MLP neurons of a small language model. Each row is named by its layer, matrix (gate and up: input weights; down: output weights) and neuron, and shows model dimensions 208-303. Each number is 500 + 40 x the weight over its row's rms, rounded and kept within 0 to 999. Numbers have three digits each. A neuron's up and down rows have the sign that makes its largest values positive.
After each neuron's rows, "raises" lists the tokens whose logits its output raises most directly, leaving later layers aside.

L16.gate1550:476512568500500532510450525537450611539537498496563502413551448460534521497494549547533492549511508490502497515494464550408496517464569529500510486510531464516492524490494537482535548560520518466517451534507520449481505505485507436509534529486429511559449498524533465496553471419511450456
L16.up1550:544541532446497487453498422476436485481526493449480463524497487565457486483482609417445460550481517521457538553582446475423515540500461516500504496523491490487512470571536504520485516505504529527475473490510527511427532480451453509468501524472609512533489425512446468491436501496466530507
L16.down1550:575479472439503556481563484523460506471395518498422459530478471522386506496542482528531462548491439484530476580553549543449522492524496550562441553500537496457532478522477449514480562485454538452497469516523465525505570581553579463443495508472504513438484476513468489512515455477425503522
raises: "8", "5", "6", "9", "7"

L16.gate1639:431554460464523525537361492539497525544557477608525483422536502545517571474478531515511531491563515507437461498508506496456422571508531479471561421481447504474491536566600548508531449503526531455512523506509467543514462458488516481512494450473456490525503505438552508444378467523495549526
L16.up1639:444525502469492468442461503499489527473452390526507513459491464530468491482455515518522510444474496466535436480510440482516397579528473484439525444445468542446474461536505526469528550517466500500466506512469491552526508527462501507493403476511477520419472518509485517521414556495555518476
L16.down1639:482456494549483462507493521521532484465490466489462513529544533517565501504495475506486486545547563504439488453528546537447475477611474490504495504436481468475489547444515515452509515484522516522486552534524469471457448497526496450578535507494600496496483550584470544503475514480558507544
raises: "ues", "ual", "ity", "ms", "emen"

L16.gate36:502385539499468473548475493463457560505465519470442482571513486508470492464491514488585483485494425485503523536472513487463635475541479548537529494489424529493536477525456507528493494512502420439473488469539490565500560528453465499532531438501524446473450418484504479520513520484512438527
L16.up36:528545546468536554504548566497537483477509470463499518569526582531516459462438491507547590464518503431514528495509439533506605489576411509578450532507493540495452500576443473536460513517493505477550512521458537506494420526450498589538512496417476585483506511487514527477493496519564469475
L16.down36:514474490497470440526544507509528467552624553498586481470504538448488525515499469490441427500508518468492483460472467517549394526479475533480526477462459462518538540504519500508502487545532479576460450474452516464534404562476506446512490530474541529479535543547440487448513539488520524538
raises: " between", "ors", "e", ",", "or"

L7.gate1448:472504470466525496452417461466525464503548480539516437537529473469473481468512544485471502485478451513407490504496483466487532504439462451517542559485491513552518451542517530454435507522442539545512558472597576471518508512486429522427506540469488516542530515459450527559493515444529487429
L7.up1448:450485465484453462473458461475512459542536484516471493548492466463473512472559555446449491497511428499472497509533579520538506509496449437537543519459446393535564534528483405473485501516461518478534573489572468431554504517536509486491506530487539490511483538428447458544460515458509496492
L7.down1448:554473518513487547517568536521471496465502539577472446521476530537475443543416436612520560548435567531510487517416559480529506469502470533496407475500513553455537497531474481550538492487528528498524421541411453512469481505463486472500435457513509508493516490511559532525570443507498530556
raises: "\n", " ", "|", " (", " In"

L7.gate196:506524590536496509500431476437445458512457430439506499445548452470505476540500483477541463476496530494459459418552461444491477499540557551504486461531468471483525529515493519503485542462525476498512466516534532528566519437541507463556429486537500446568491436499462488490598509452480434446
L7.up196:506540556486458514525507474448465486465468485496442478488468463549460475521469492507541463455460459489493472466533495465503444520552513446460498515467538442504487565500456435465451597505530480539531510532496585499540561546530567518511457432478486500515536453552466529434591519531528424485
L7.down196:577501474473469542507485460533507513513522466526452514513469462553538475524503503541465552488495558424459454527445495511521552474513488490477496526462544475496461560488499425459496454536511464482541551504484477536502464519509483494477495566501482500535484468490516480451502483545479488496
raises: "-", " ", ":", " |", " the"

L11.gate1341:497463533478516521527477582485482583558457507500493496504464477495534442428554537494484492512503513431529471438528510590444539476519487621532451484433501496516509474528529505570506478517494539549519448461499497443520541460533537557520467495532459491526428559481470509539498535472478461462
L11.up1341:456511471493402493533554465589494478507458455528525461521544486512556457446518492531528461509522538435466481458485483509501407513432451491556508597551512581481462540515548498415539538441490474471456505478477547491431537541484511543481546459509549498551541556465512443478470486519554477495
L11.down1341:455501514487540524560494533532520521488557518533539543541442458528511543549458417439458573476525511515565431498463504516457493526507501555501454553532499470519595519430458533473467479551580511567500445452548470429494469556491526548532511476458473523549427473477496471506493410473460504547
raises: "8", "9", "6", "7", "2"

L11.gate286:496526515572540452410428438518448499502453473529558528490488415474485454489473526571515446566520524500500498471500533416476517485524496585552523479503557491516455496499521466461437506546448470442397406495587473534560487488490525475502580495586525477532510464525485491535562455425483479495
L11.up286:494530434569566483438463466463468516439504510533531499508457445488501465493463477502490468546472563505524405510543526454511505539524467550604527533456523533548499485411428432468415449416435486494489475526526469485530443489509538474459529489552548535445503539461487484453512508489525509558
L11.down286:532555455435539478531435562430512476522480591454456478530459546543520493485523473464474543524483462480478511460427484533502482524530540438487530521503471464504535527478475514520495495433490481551559513486433577550495470498517460486497468541517529548489517527462541457514494511541463522527
raises: "-", ",", "\n", " ", " in"

L7.gate388:505551481491516520545488489538439532491509493531477490496557427484510492493529507495542464516520564632527466402555487515493461449496501577563520505520474501537462501574486586474495485482487533523439444474521453449498537484520512464584509489523483514565473461444484393527532501411462515411
L7.up388:535571449513515507561529522519455483485527491513418460567526460529470497507447482500550493504481525587510468477524472477490552514480495475562481518535492469515454515537459513516542418480545524463587518498517499450522459578459505485515541484493447527503479493442540494441462510487518488506
L7.down388:541558430452484576467457509564526470564539442517489525536450520514521508513480439519535494484484547470489552497451497576466568489521561417458488432529455519482496547460505499495530544527469416496541566478507504525453456540472491479444484550409484532517498533502475531427472493494548489583
raises: "an", "ach", "o", "a", "in"

L16.gate275:486505442554509487467513542528505515496461518431538544493483460534494479543636579503544503495582492455483491507434551492554517592473520543474491546417399539480511544489468572450424473433455492467509518554518471467476471432484485515462500464550504509542479533530516496485521479478524494533
L16.up275:540469545540500520494509429474434518575494500628484528450547454470468567532553536525556431533466509538518514489500535517544558463510449602496424512541533537501456455555564483461535474510528475480488451515490491469483462551510534561528509551578542418482464462483532462516463572505431457500
L16.down275:437491432511479430476521465537567484541541575522434515568449534436498465521474492563569417414527546476510484443491459497491558504496479491518547511484475606496499469548523560454532520500423593511483510467536512413478499486502545447455533525532572433540487546476483565487540481497553489437
raises: "\").", "\")", "\"),", " (°", ")\""

L16.gate163:539487461545469550498497441531541550459537477486506469511572479524547494510524557493478488578520496430464447539451440459507491504465479521498511441492473627509553535508428514441502465492453534451508490429505552508418564450526444529518506495534499460490511457485563521567488579507455499481
L16.up163:516488469492455520468524503606547506527436515482450480453482463439456556547500557417509524565560451484445497520461518493477534569496495523541501457445517519383508484555533524458486534463501517467480515555515469454456551460414494480502523449496538511546572600467464461526544488497508534472
L16.down163:564455456499517525408432500454466494482400476480477504572516400456496504582511503490528459504468420426479509503509535428469531470521492469491508435471541572478511504475457461457521483537550497511518472452422520474502511430494402521470513509546448497467454415533511496481522517497538520477
raises: " are", " were", " have", " participate", " meet"

L16.gate328:513497498546492488469529495607535505546477523563465415494474531436559445518521543492566450510588524466447525484463518508545473477562527525523475443501494517551507465511508559443493554489537490507510505483484544494456559487536466467426458499523447518496512503522523474489516470511459501409
L16.up328:498469510562556551582438435576560499473548538449447451449471435456488535556491449509595503507496504565524440431499513444503479493481518439471469506485500495482462463595551587524543537514518510465485509492548513457481499473610465497525454459454499484445516526527481518556427462529432511485
L16.down328:440519501479449497479393436521509442527481525478492396456544445555472487470540481450534476499598528535514578510478489485517591461504475523516470484531521568517488491478452537538525528460549478514455501537494506426504470496516536494443554480461520536500523473436462473540486440485481492401
raises: "\"),", ")===", "\")", "\").", ")\""

L16.gate103:438494491550566506514464503581514509443524529512568467481478450440447450422494522585451497471518470431507548540519497405483490497480503539479526497491534461500436490493489523463489454554456528486508518485545530575432510451480477551460526518506505490486504509443500484508485524471537468440
L16.up103:535520384528507535502574510503472504440469507451497520498553537524529504490482457579513514548491522465457492510526508493511484527486455509506491549451477530518458489460492479462571488519489442513540513473478475459477516484449568544432451535475473511473463575452547475537556508524424437511
L16.down103:518508455410554515461506532502503486507447580542478509535544611451552459482561524545438489536400429443565481430522491489530459463520502560549440491434440531506496508495497490492496441454502524499561389479559484477496535495485561478493459489516459577482524519498482468485573526438452511543
raises: " as", " in", " to", ",", " into"

L16.gate560:507435523528473450465472468545498549542574510548533416454534457502492554519502506581480516476529491474523504534530501490559479473506429527404466454491512483482469528475528476482538558538482500563467487481498491512510569395519494424401525554524565498532497562465429572493521496426510579555
L16.up560:503530520491535439502478493486533566494531434508518436513458545550525465479560549515492537530512493510549496485484500479554474532505561476532424520555485478518571572444608448522571555565514512452507538454500549471550545464579560493485498491524491480558546450518544480544467510455482539491
L16.down560:523507433508553514501533525509497521563471516488499502520474527522513551521521511520455521499485480527540515474532489503522511483531471452531430412541488485584529471510493488514580528539502491474508519499494511418486470515543435507505478546431418523487476497484579536469521445514460514465
raises: "\n", " -", "]", " (", ")"

L16.gate1671:433486508518452511447483505466472557511486489506500479473496469526481495526545517464481459457561437453482509488478450520458459487433548458449556485514500487527451548501520470490466561486448475497470556449511444503451523421471482486497458485447501499510487508527508544505485467513561566553
L16.up1671:530540509539470470495454516517503442481456499555499424522443485584477484478511491519556573492453510473535564421535467503523431492491500480521530522457481502519455487460516497460528465538493503457464509488498529530598478527566522530549499488500459557506424556500491510571470510514489529484
L16.down1671:413413550471437549557446499480495487498526528490507493540504521507509608489524487514490503437511506523474459483533514521444547518539472523495505505461505481475522448533526574465472519517475507515466441522531418509459563481535494534477502505530399496466494478509500497446521493484500529528
raises: " another", " other", "|", " others", " a"

L16.gate1618:415534507516519441586454512470454516495476538559566533413529497539455469489510521524504465465477460559466442446547538479557457497517609480500531501577519457520569471558443528478533516568503526441474514472497510487572466486515499493519532506465554434501464439517498553484516510479469504519
L16.up1618:401460517462513470552485481482437479398502473510557579441590479500436475480452530544512555505536470606533490437418506509541455578599480483539565567523478491560461510463532521506491470520498503480534513486525485484517444517525633528489507540573558549533435430433548525449568465448476478503
L16.down1618:535534476522548458478432486442515438507560489451508537504556471484546553416456475527500469554532545473502470463432418500445494548517499535490454537520448489481460548543504461539465485431505580494475466473488505518454486456467516567515504483492498510501476581468431518433487559440526532481
raises: "elling", "als", "eller", "elled", "els"

L16.gate1001:435475456520455486471507532521566574519538516585523395502534462513467486466481507482425491512495492469450526497485411410494411505445471519500549436521449443514421521475493488440500434555418482448515464487552545458445496461523547485519491498511454547451414510434549535484510485452502554473
L16.up1001:462486470465487516539533589505539517513510504570437414553556417462522463468520473507462499449504515524479431491518523463409442527440498559484526442523499459544518484474463503542448486572472530398506461479587493465499471518479553476507472486491494462452409499494407535507473505460483566453
L16.down1001:494509368500483479520454470526503502513477461475566510463467558508560519507499503498566533539494499470581538426486545502447491488535499466465500510469493517503510515471515551516554479451499474550463549490474491548513481457553439581465486507551573518429471530547524460477533514569528493568
raises: " in", ",", " during", " compared", " against"

L16.gate1474:460519503580487487435436447527513474503505420524518511507520497414464490499530419490558466559499536502482456465443463469430505429559446473432479444465546517439475491446530530449475512567512513435477475521458493529448566573515457463462529503528575576540468460468519476507489477486592470511
L16.up1474:534427481465480505570564540527515511468529494553447478496456450496427442422573430502490463523457506476503462477447495462507454453489482451524525543496510520482464460496510461473480528469502511492464464547511526493449533533516571525448518563516503502539503534534453468502504491477506432466
L16.down1474:520491485498515471579460454549546391480442420501475419479468478617499445481496448540411615539519541486451512435650545525462506567499454518492426542467486544518511497497437551540469476508497502488531533494535587513535522434450568532452481557476473446518505529528470468542520537482477572510
raises: " January", " ", " February", " September", " December"

L16.gate706:503473453516474502473505474459487440515581469492459559410500471516502559567533503491417524470571458543482458504502519488523535484533504532485451502489532563498497538460426522491486495498466580549505439420474494499522527459582516477513459591478537491475489500590456542528466478520496439389
L16.up706:492407499437567467524496488446566424457532436451466550521554420487442526425523523487530555498473468547448622471483553452502444462479531509599445538485533520482403565517515498614487583479484490525499505464581504499501511540540566552537531467504574533487574504484522482576484468490531535454
L16.down706:448509544486557511435567551515480494507456488525595479510476539511493518461557480512520496467466511565475488490465520450502451515541493564464490545488458426523509469534520473499467495486475518504495427503513443534484527507467523534463458489486449512522477561499475503442481516478510492549
raises: " (", " =", "\n", "s", "’"

L16.gate1047:489595507515469507455481436504565468481465490510542484506475472421501522511594532481457482526519484537481504534488505506494520500537526531530442491539537503495500409551501570525522470497523435464447518473454504555525459443491450513476497509464559470456502540462467476480472513483446500470
L16.up1047:454535570500509525497457511400440574455461534492551463456527521365485405509497503467520524506457477543507498536491448424526475525483517535497482506505465490498443424568559485502525433561560494509537499469544442536542486546538432510384472567507548486521457486566500505528455584516427459495
L16.down1047:441465506489543639539517447509472527457467487512563460438484536522523510508447506506515617494453531531472525574461528537424499510491513469483438512473495519538544448452535483564433525466508465449461465476524505543438484495423466429540450451521498568541477461493586494524422502469447454546
raises: " joined", " returned", " moved", " founded", " participated"